config.toml
hidden_size = 448
num_key_value_heads = 1
bias = "all"
tie_word_embeddings = false
init_std_qkv = 0.0248
max_grad_norm = 2.0
batch_tokens = 131072
MLP neurons of a small language model. Each row is named by its layer, matrix (gate and up: input weights) and neuron, and shows model dimensions 192-319. Each number is 128 + 32 x the weight over its row's rms, rounded and kept within 0 to 255. Numbers have three digits each. A neuron's up and down rows have the sign that makes its largest values positive.
After each neuron's rows, "fires after" lists the tokens most often just before its 100 highest values on Wikipedia text that the model never trained on; "fires in" lists the words (lower case) most often at its 100 highest values on Wikipedia text that the model never trained on.

L3.gate636:141141088115170092146098114032123136141164111166152038116110137165123153172139072094151086147118094117161127119145046139127080222152157074116136108161101140140141114137150160155131136170165124131134154168115124134167107170089119141074085134138024165135120103111144115113107119098133153162132127144172107100135045169187081156112112099166101099111080154091153119155111135119134084122087
L3.up636:161219070122153210159124133133067099127121140184133096169115141134067164124129098129118158147053119163183141157080143198050105073179115201138110079172086145117112153114180133152142147129150192107118141140142130072148132119104071134141164162097132111192135139082120146125107099136149117172123163125162166163128145156135094099118104177075161084120156171091155158152146126126187147090091
fires after: " as", ")", ",", " rather"
fires in: "and", "well", "or", "than"

L3.gate741:190177128142099127097099110156148112133155065114131120139171139108113119164148092134145135188120122177135121156124162124108094155106117117143164085150173127087158139153116162100148099170139131125147150088165167098151104098146148113072157130156123086111087119115118181125099123142163088126146134081106177168088132149111141084141093160087075078137117088179129112144141130099134106124090
L3.up741:181148132131066125082142158163076105120107077165111094108128168098065077059100119110098092126146136159180126173141114118139129163137127106114099075125110117158124148131108166178134101173116089170137140085112102127120155137125130075183109125094123129135099127112107196054119088093110156157085123141122108143116180072170121133155159176083175094152084093143121150110112093148138104156137
fires after: ",", " as"
fires in: "and", "part"

L4.gate549:121146131156083068172090145106105122126133127169126064132132103135107198117130160141135108110130089124139146228155084137129104137162156164138114144149093090106160115155181125091115095148183116135128118140127116101181103079160090074147158133135105105131167141104135168120144207137074141172096155133101145183188123115177126111169082152085121150108099108111087127108088142086144149104106
L4.up549:153118182112154108153108101126145122119129107134078108114105120160075141158123176083146066091132194173103108100086065165109139154151171080165127088166194140085134146133089158052107128157127093118147150162119123142140160086155162114136137185117138137087138123121142163175144110153106106171082197159105165093118138140165107160109178145087114145110147118082129118135086122084073205079101
fires after: ",", " (", " rather", " and", " such"
fires in: "and", "the", "as", "not", "than", "especially"

L3.gate389:143175133150100146123119175170108134077165155092174076101084097111046141111089129117156110135137097109093146106112137078100163139122140171107163125133138132120155124060059145129154173102162176107080116142112140117089075132193124106113157134117143108131132094139122166172097169121151151152148218180138068107199181124071153127131168139141153095130163121166181108126108160144090131127102
L3.up389:130154122130134082112108168094164182106172069172109047172071163162025094133105133122138177125127105107089156165136113124135148121169127135177157136103123076173083121114133141105115090122103171130083083160134115100124161148128123120145159125160146108155160161156151202094135102102169062115196193161140120127189150120096092150127158134103131103134109098160179135117164120174118138084136
fires after: " |", "th"
fires in: "0", "1", "a"

L3.gate93:133119106112135131144105168081098105144153142183142095102176161156065126182168132153136161144053115107158172148165136115166166185150138071105088146141192157131140074086119209098170141170119152157133139113084118085125099146124137114098170190143128121168148091066115200145156106126107121118133161116170108195154134189167162107066128215148106130134107139119162161139106148104099144091183
L3.up93:070065120169111130140160059118146133120159150156134125146129120094136150195093074165157124151124154176159149147099084100088147136126148083149109136144091140086128084118074107125114109173171146113160191144106162065132147138131105112139090118140153124141151119100135140107120180144113124149160137127079085130072124135106109101087171115107094193127122132145148179114156126154161163107110
fires after: " and", " well", " or", " known", " rather", " ("
fires in: "as", "the", "other", "its", "than"

L3.gate665:186200141098143218094095163062245147125109108166153110116142181098107126099185108147079115116174178126100067132178103110151137136117164069151141140158154168154116106100083143144156151200132098106151144159131147096129119152074148115123086179114112194155173088132152156108155105163126178141130166135139149075190127160118158140110142147170139152130096176124147059173102132134119142164049
L3.up665:092087130095182192169140136076134127178142100111063102135091151119142160169132127125090108075156134115130126077103147122152161189161151158068155140121157094108068165145155141110206118145154137121151129138120128146095149137144085143075154099065089193146166081126080082156096139148147140182184161153120078153153127156199106091099099121101133061113102161078132129157093144187169131070095
fires after: ",", " and", ")", "),"
fires in: "and", "then"

L7.gate10:133073090133124171103137092152109118129157080131124176101155144068082132100168126186162140180081071133134170135118094139080104198150100132128122149251116142110166127093118120086133145098152082123084128135146118140147103152121099090086110133130151127139158170062130144141088152146141117106083193221086111032169138081115155153150149152159195077116073119115123152122154160119148137164088
L7.up10:099080118169139168155065113139112071086171109144094107129133135140080168093132132126151110112140101080140100059143120125097149151127110070100092194156165124035114102101130145149159085160140144129085146133102094155065099139115171148205090112108093141149132109148166115145141159130177083177088194146157145089156134161155174150163093149089170163167112128101106112096169083123120148142121
fires after: " |", " –", ",", " the", ":"
fires in: "1", "2", "1st", "15", "3", "3rd"

L4.gate541:162162102093109145196184153151192143155075110128147100091100154120149095160106166091145164105133093145155109126152083175119123090091119187094093135106123128148136140048149124142102144145156112141094118190091109125154074186167203090153127131149154128081127138133135154116173068123116142103131157147099141128129155136157140102115093156137101102129080091062106044115144172088108089111176
L4.up541:176149133103122129143153201127147143138109126120056156164154072125209083121094109157119174102135109118086104122100050092138146138129102106136137186122141135093129152067097190158121148162103164112108137168106076107155169122125157092101105168144136131121139156144132159097157118106118148115018042076063088142143093132085127096138142126064126148135128118138106141159083111160071124140146
fires after: " and", " it", " It", "'", ",", " This"
fires in: "was", "s", "is", "into"